Weights of a small transformer language model: RMSNorm before each block.
MLP neurons of a small language model. Each row is named by its layer, matrix (down: output weights) and neuron, and shows model dimensions 80-143. Each number is 50 + 15 x the weight over its row's rms, rounded and kept within 0 to 99. A neuron's up and down rows have the sign that makes its largest values positive.
After each neuron's rows, "raises" lists the tokens whose logits its output raises most directly, leaving later layers aside.

L3.down293:32 34 47 62 59 51 52 52 30 28 55 48 62 60 74 50 58 77 72 44 38 49 40 66 54 73 53 47 52 58 48 33 70 45 49 57 38 59 73 40 48 39 57 69 42 81 80 75 44 14 85 53 49 57 52 78 10 57 74 72 39 49 59 45
raises: " ", "\n", "-", "s", ":"

L4.down356:38 65 54 54 60 69 34 51 37 53 47 59 53 65 77 94 59 50 69 43 46 51 86 42 44 86 29 48 40 65 51 23 66 40 62 08 47 40 42 46 26 66 31 58 42 72 49 75 30 62 47 91 46 50 55 64 67 52 65 41 54 54 72 46
raises: " ", "s", ".", ",", " |"

L4.down185:11 38 42 67 47 64 57 56 24 55 43 56 45 68 64 43 44 82 53 56 22 56 98 44 59 53 46 42 62 63 48 46 44 49 23 32 52 53 33 54 52 66 25 46 62 43 45 87 46 55 54 45 38 59 61 55 56 50 43 29 73 59 69 33
raises: " ", ",", "1", ".", "3"

L3.down375:54 59 68 67 55 36 50 42 55 49 60 46 52 53 63 64 74 82 28 60 33 69 71 77 47 69 20 50 80 55 50 29 64 44 59 48 26 46 53 38 48 51 46 60 29 49 62 47 64 47 35 50 21 38 22 62 38 37 63 52 49 57 79 61
raises: " ", " the", "-", ":", " a"

L3.down369:31 41 30 69 51 62 39 43 54 48 30 59 51 60 53 79 56 38 22 34 60 51 86 60 52 54 39 52 60 43 49 64 97 46 35 14 55 51 41 39 46 39 49 61 29 35 53 91 35 26 34 55 49 47 58 47 42 58 52 41 69 54 55 49
raises: "s", "-", " ", ",", "e"

L4.down209:23 65 46 36 42 50 43 59 45 54 18 58 52 78 74 48 56 63 69 43 69 47 99 44 67 72 02 41 59 49 59 50 94 43 65 33 54 61 44 54 43 58 47 69 46 40 59 73 36 68 35 82 35 68 52 64 35 54 71 61 60 64 47 45
raises: " ", ",", "s", " and", " in"

L4.down231:06 28 22 74 37 52 52 39 31 46 65 29 49 43 39 56 70 75 44 60 32 16 63 38 63 53 58 46 66 47 39 63 51 55 53 35 51 50 48 64 44 77 41 49 64 71 31 56 33 60 81 64 49 57 67 60 52 50 45 58 66 75 50 32
raises: " ", ".", ",", "-", " and"

L3.down262:24 43 49 69 33 67 09 73 50 56 53 30 32 50 44 33 40 61 69 30 32 59 77 54 49 49 31 42 82 45 49 35 44 47 79 55 37 37 66 51 51 56 47 48 42 49 37 34 77 73 81 52 23 51 65 37 49 64 40 56 57 61 71 57
raises: " ", ".", ",", "-", "n"

L4.down75:27 25 23 50 46 59 45 48 45 33 30 54 36 66 48 56 73 68 39 44 46 44 80 48 73 37 40 34 53 69 11 43 71 54 38 34 71 77 48 33 32 63 48 47 68 41 58 57 52 63 62 55 48 78 54 74 25 59 40 53 62 45 73 32
raises: " ", " and", "-", " (", " |"

L3.down151:58 40 59 62 47 43 45 54 56 38 37 41 39 50 70 53 36 68 51 09 35 41 50 47 56 83 35 32 62 78 75 51 86 75 57 54 17 21 51 49 66 77 63 49 51 69 52 45 69 42 55 42 34 47 42 81 44 63 65 30 32 71 56 49
raises: "-", " ", "s", ",", "st"

L4.down195:53 30 53 82 36 56 53 46 56 26 36 53 35 55 39 66 73 52 62 60 42 50 50 34 48 53 37 66 63 27 53 55 62 60 57 38 35 47 73 43 43 75 76 40 42 45 50 50 35 65 39 68 54 72 56 59 25 50 74 28 22 63 61 32
raises: "-", "\n", " ", ",", "."

L3.down80:18 32 30 54 78 61 49 78 30 31 40 44 29 49 76 50 48 39 45 16 53 59 65 53 37 72 19 24 53 63 49 62 63 53 78 38 77 46 61 48 42 55 61 56 58 71 71 76 51 50 43 36 32 35 51 67 36 41 74 63 62 78 61 62
raises: "-", "s", ",", ".", " "

L3.down298:35 39 25 31 68 38 69 57 55 16 41 59 48 45 61 71 42 60 25 48 51 49 77 67 38 75 08 38 46 35 44 54 97 67 59 40 73 65 77 67 39 35 53 76 65 57 54 73 53 48 56 73 36 50 38 60 53 50 37 82 34 37 67 40
raises: " ", " |", "s", ",", "-"

L3.down377:32 66 19 41 51 51 54 70 65 18 20 45 49 90 25 53 55 87 58 47 42 50 45 64 52 62 38 52 50 32 49 16 58 46 62 41 38 72 36 52 63 49 64 45 65 33 48 64 47 55 79 55 44 49 68 56 29 45 43 45 45 64 45 33
raises: "-", " ", "s", ".", "0"

L4.down309:40 65 49 53 41 56 66 49 37 38 46 39 69 51 65 59 27 54 71 48 43 32 99 29 55 88 22 23 62 47 41 31 66 53 45 43 43 35 29 70 26 73 43 68 57 46 58 75 33 63 63 76 60 70 58 60 40 30 78 44 29 56 78 48
raises: ",", "s", ".", " |", " and"

L4.down115:17 37 60 61 54 48 62 34 41 42 61 35 51 50 63 69 48 72 49 45 32 47 99 35 48 57 63 49 65 69 51 65 57 48 45 60 47 59 41 79 50 67 42 60 54 26 50 62 20 40 75 53 44 68 70 43 47 46 48 47 61 63 74 38
raises: ",", " ", "s", ".", "-"

L4.down194:32 43 57 39 51 48 61 38 39 34 62 44 35 54 69 59 54 56 61 23 42 32 69 60 53 68 84 40 60 52 40 34 24 65 47 54 48 77 42 37 49 48 54 55 51 73 49 63 51 37 57 34 64 54 68 76 49 36 57 45 39 52 41 52
raises: ".", "\".", ".\"", "\"", " wing"

L4.down39:34 35 63 72 51 49 61 63 52 47 52 34 48 42 57 37 56 45 73 39 41 29 95 51 62 75 37 38 74 36 20 36 60 48 36 22 40 60 38 63 27 58 32 62 45 55 28 74 49 44 57 66 42 59 39 62 43 54 65 44 59 51 96 35
raises: "s", ".", ",", " ", " and"

L3.down187:25 37 49 57 56 44 51 51 54 51 31 69 69 49 48 66 64 55 46 30 39 89 98 64 51 50 29 53 71 62 68 46 90 58 49 51 59 44 81 63 51 37 50 41 71 54 29 65 49 51 56 59 37 44 87 56 40 67 58 56 55 51 81 54
raises: " ", "-", " the", " a", " and"

L3.down28:15 52 34 79 70 53 47 36 39 40 32 43 37 67 40 67 48 75 30 23 12 40 65 55 34 63 29 46 52 59 68 35 92 56 52 59 62 58 43 42 43 64 32 42 75 61 58 50 45 78 79 56 54 62 67 51 31 50 70 44 43 43 51 49
raises: ",", ".", " |", " ", "s"

L4.down204:35 44 45 48 58 65 24 32 62 40 39 59 52 58 75 69 49 53 80 44 28 40 94 48 47 53 44 56 58 55 30 34 88 45 49 25 75 70 21 43 40 36 56 53 70 52 45 71 30 74 62 66 44 65 51 57 34 31 70 30 34 45 77 48
raises: ".", ",", " |", " ", " ("

L3.down323:26 63 49 75 55 37 71 41 21 31 26 30 17 34 52 59 47 59 61 50 25 49 77 28 55 64 47 40 62 55 48 43 32 47 45 41 36 58 62 54 48 60 32 68 78 63 37 39 43 43 65 60 47 55 54 72 66 38 50 27 26 49 78 47
raises: ".", "s", ",", " ", "th"

L3.down245:36 38 31 28 72 55 45 45 55 28 48 39 48 65 84 80 49 32 42 51 46 73 78 55 61 69 61 28 46 38 53 47 51 45 48 58 60 42 63 47 47 33 29 76 32 68 57 69 28 55 90 54 42 50 49 61 14 43 57 72 36 51 62 50
raises: " |", " ", "-", ".", "\n"

L4.down284:41 61 42 61 35 46 41 55 45 54 27 43 42 46 86 37 39 49 77 40 49 41 72 48 47 56 13 40 30 42 44 32 62 44 67 11 62 23 51 49 32 46 45 53 38 51 46 68 28 60 61 85 55 54 40 45 39 39 53 13 64 58 51 40
raises: "s", " and", ",", "-", "."

L3.down279:30 61 51 54 49 43 66 52 72 70 30 48 58 62 53 47 20 68 40 39 32 51 97 39 68 49 38 50 52 42 63 28 50 48 60 27 62 37 46 65 23 61 43 45 30 49 62 54 49 34 59 68 40 35 53 40 26 55 44 74 35 63 71 36
raises: "s", "er", ",", " and", "y"

L3.down100:46 26 27 50 68 37 65 34 59 24 42 35 37 29 65 56 48 34 67 18 28 58 41 35 76 74 22 28 47 34 51 47 57 65 51 22 54 54 42 76 41 68 39 60 58 54 51 61 43 40 50 67 60 75 38 56 24 44 58 63 72 49 59 42
raises: " |", " ", "s", "an", " is"

L3.down106:32 51 50 37 39 65 38 51 51 47 50 43 41 39 58 69 51 38 48 07 66 62 68 21 41 44 55 62 46 41 42 57 50 35 63 31 45 31 51 62 30 26 53 42 83 40 52 65 25 67 58 79 58 50 38 55 45 36 50 62 70 39 64 43
raises: " and", "s", "ed", "ing", "er"

L3.down295:49 22 49 98 54 49 44 65 44 68 16 51 48 51 57 71 54 42 30 44 30 62 23 50 41 58 17 23 98 37 34 33 45 61 34 58 46 32 57 54 42 85 50 50 54 55 69 32 54 50 56 51 57 43 40 47 62 40 61 42 28 64 50 37
raises: "s", "-", ",", " ", "\n"

L3.down112:53 68 51 42 39 56 46 80 60 49 00 31 52 55 41 50 52 40 57 41 44 69 88 56 49 45 52 65 57 51 68 41 74 66 39 55 80 40 70 32 46 30 57 58 65 66 32 57 49 51 55 51 25 36 44 46 42 64 47 71 46 32 79 46
raises: "-", " of", "w", "s", " "

L4.down145:77 19 32 22 50 52 53 39 69 49 77 37 35 27 50 54 57 59 75 48 41 44 37 61 48 67 69 28 47 57 40 70 35 74 30 26 65 61 60 43 37 48 53 38 27 52 79 51 69 45 54 20 80 59 47 69 46 47 83 70 55 62 43 24
raises: "---|---|---|---|", "Population", " Location", "|---|---|", "Source"

L3.down98:70 37 45 60 53 58 64 48 50 59 40 39 62 47 43 48 36 67 79 33 43 44 75 52 54 51 62 48 37 65 48 83 54 41 57 47 51 67 22 67 54 57 47 39 77 44 44 60 84 58 58 51 47 50 69 46 21 52 99 62 41 50 47 52
raises: "°", ".", ",", "0", " years"

L3.down327:36 50 37 56 55 58 40 58 49 58 29 29 36 54 48 39 43 59 32 26 23 62 63 63 65 60 51 53 60 34 50 41 75 30 92 19 65 40 51 49 54 60 50 47 53 43 66 49 51 52 54 43 27 55 60 39 11 58 56 48 50 36 77 42
raises: " ", "-", ",", ".", "s"

L4.down101:59 55 59 30 68 66 51 63 50 33 52 48 48 64 59 46 41 47 47 23 47 47 46 57 70 61 63 49 63 54 45 68 44 39 64 41 25 30 56 48 72 72 40 56 54 33 51 58 52 44 55 47 20 44 90 46 29 40 21 26 43 68 18 43
raises: ")", ").", "),", "”", "\""

L4.down298:43 54 37 48 48 56 58 45 46 20 27 29 56 27 62 53 52 63 65 59 35 61 51 69 33 77 32 40 39 33 42 28 66 78 73 60 36 29 62 48 20 36 50 33 48 37 38 43 46 61 49 43 63 62 48 58 42 36 39 53 13 35 61 35
raises: "s", " of", "r", " to", "port"

L3.down304:56 28 57 44 45 85 55 67 37 53 42 59 67 60 62 60 54 66 35 33 52 39 57 72 52 35 85 56 50 55 38 50 48 36 52 45 59 34 63 47 29 72 65 40 47 35 35 43 45 60 49 49 53 70 65 38 41 38 17 38 57 62 33 49
raises: "===", "\"", "\",", " ===", "”"

L3.down108:55 48 36 67 53 66 60 39 46 44 31 60 57 62 41 58 43 40 52 42 41 61 87 37 59 89 18 44 67 52 73 60 88 57 69 51 63 77 46 28 46 48 49 66 65 56 72 66 63 30 19 63 57 63 43 44 54 50 68 57 51 64 25 49
raises: ":", "====", " is", "-", "="

L4.down159:42 65 46 56 58 68 57 62 38 60 18 29 25 57 68 68 55 61 58 84 85 38 73 35 51 41 38 30 42 32 60 63 57 61 54 50 53 39 46 37 47 53 60 35 49 61 41 70 32 72 50 66 49 62 43 60 46 51 60 62 41 56 71 29
raises: "s", "ly", "ra", "er", "."

L4.down2:23 47 51 26 45 96 50 52 51 40 61 34 59 48 52 68 65 60 69 49 61 45 57 51 69 39 59 24 68 33 68 68 54 33 85 47 36 49 35 49 58 46 47 52 75 52 46 67 52 61 55 52 59 65 63 81 59 56 53 57 42 41 50 27
raises: " ", "s", "-", " of", " ("

L4.down364:08 39 50 65 56 67 50 45 29 54 45 44 58 64 57 51 48 83 43 33 60 31 84 42 58 42 47 30 60 47 37 70 56 59 51 45 47 58 53 66 47 62 32 50 47 59 33 78 31 55 61 70 47 49 71 61 40 37 23 55 63 68 64 34
raises: ".", " ", ",", " and", "-"

L3.down158:25 26 49 71 58 61 44 56 35 20 66 23 47 65 64 75 44 59 54 30 66 50 60 44 34 84 50 18 53 67 54 52 60 40 64 38 66 40 47 17 49 58 38 40 52 53 53 30 38 57 54 55 48 67 44 55 28 34 73 39 32 39 52 44
raises: " |", ",", "-", "1", "."

L3.down40:23 54 34 37 39 62 40 36 36 28 52 38 35 44 66 57 59 45 48 23 55 59 96 36 44 54 38 45 48 60 53 39 45 44 66 39 43 50 32 52 29 62 59 13 36 70 29 40 45 57 45 60 57 58 67 48 35 52 24 62 43 57 82 33
raises: ".", "'", "end", "\"", "f"

L3.down84:30 40 31 54 53 41 42 42 51 53 42 21 23 49 50 53 48 44 63 47 43 48 62 43 61 64 30 56 38 55 51 20 91 52 47 26 48 32 47 43 36 68 35 56 37 43 50 63 39 69 69 49 37 46 59 61 46 67 58 62 57 51 70 51
raises: " ", "s", ",", "o", "-"

L3.down83:40 55 47 45 28 64 64 41 40 28 43 22 43 66 53 37 59 79 79 37 08 51 80 52 60 56 39 37 55 41 69 46 64 46 47 57 42 22 48 56 66 58 66 34 57 50 61 73 26 38 66 45 43 34 42 33 31 59 79 29 50 66 79 31
raises: "-", "\n", " ", "to", "s"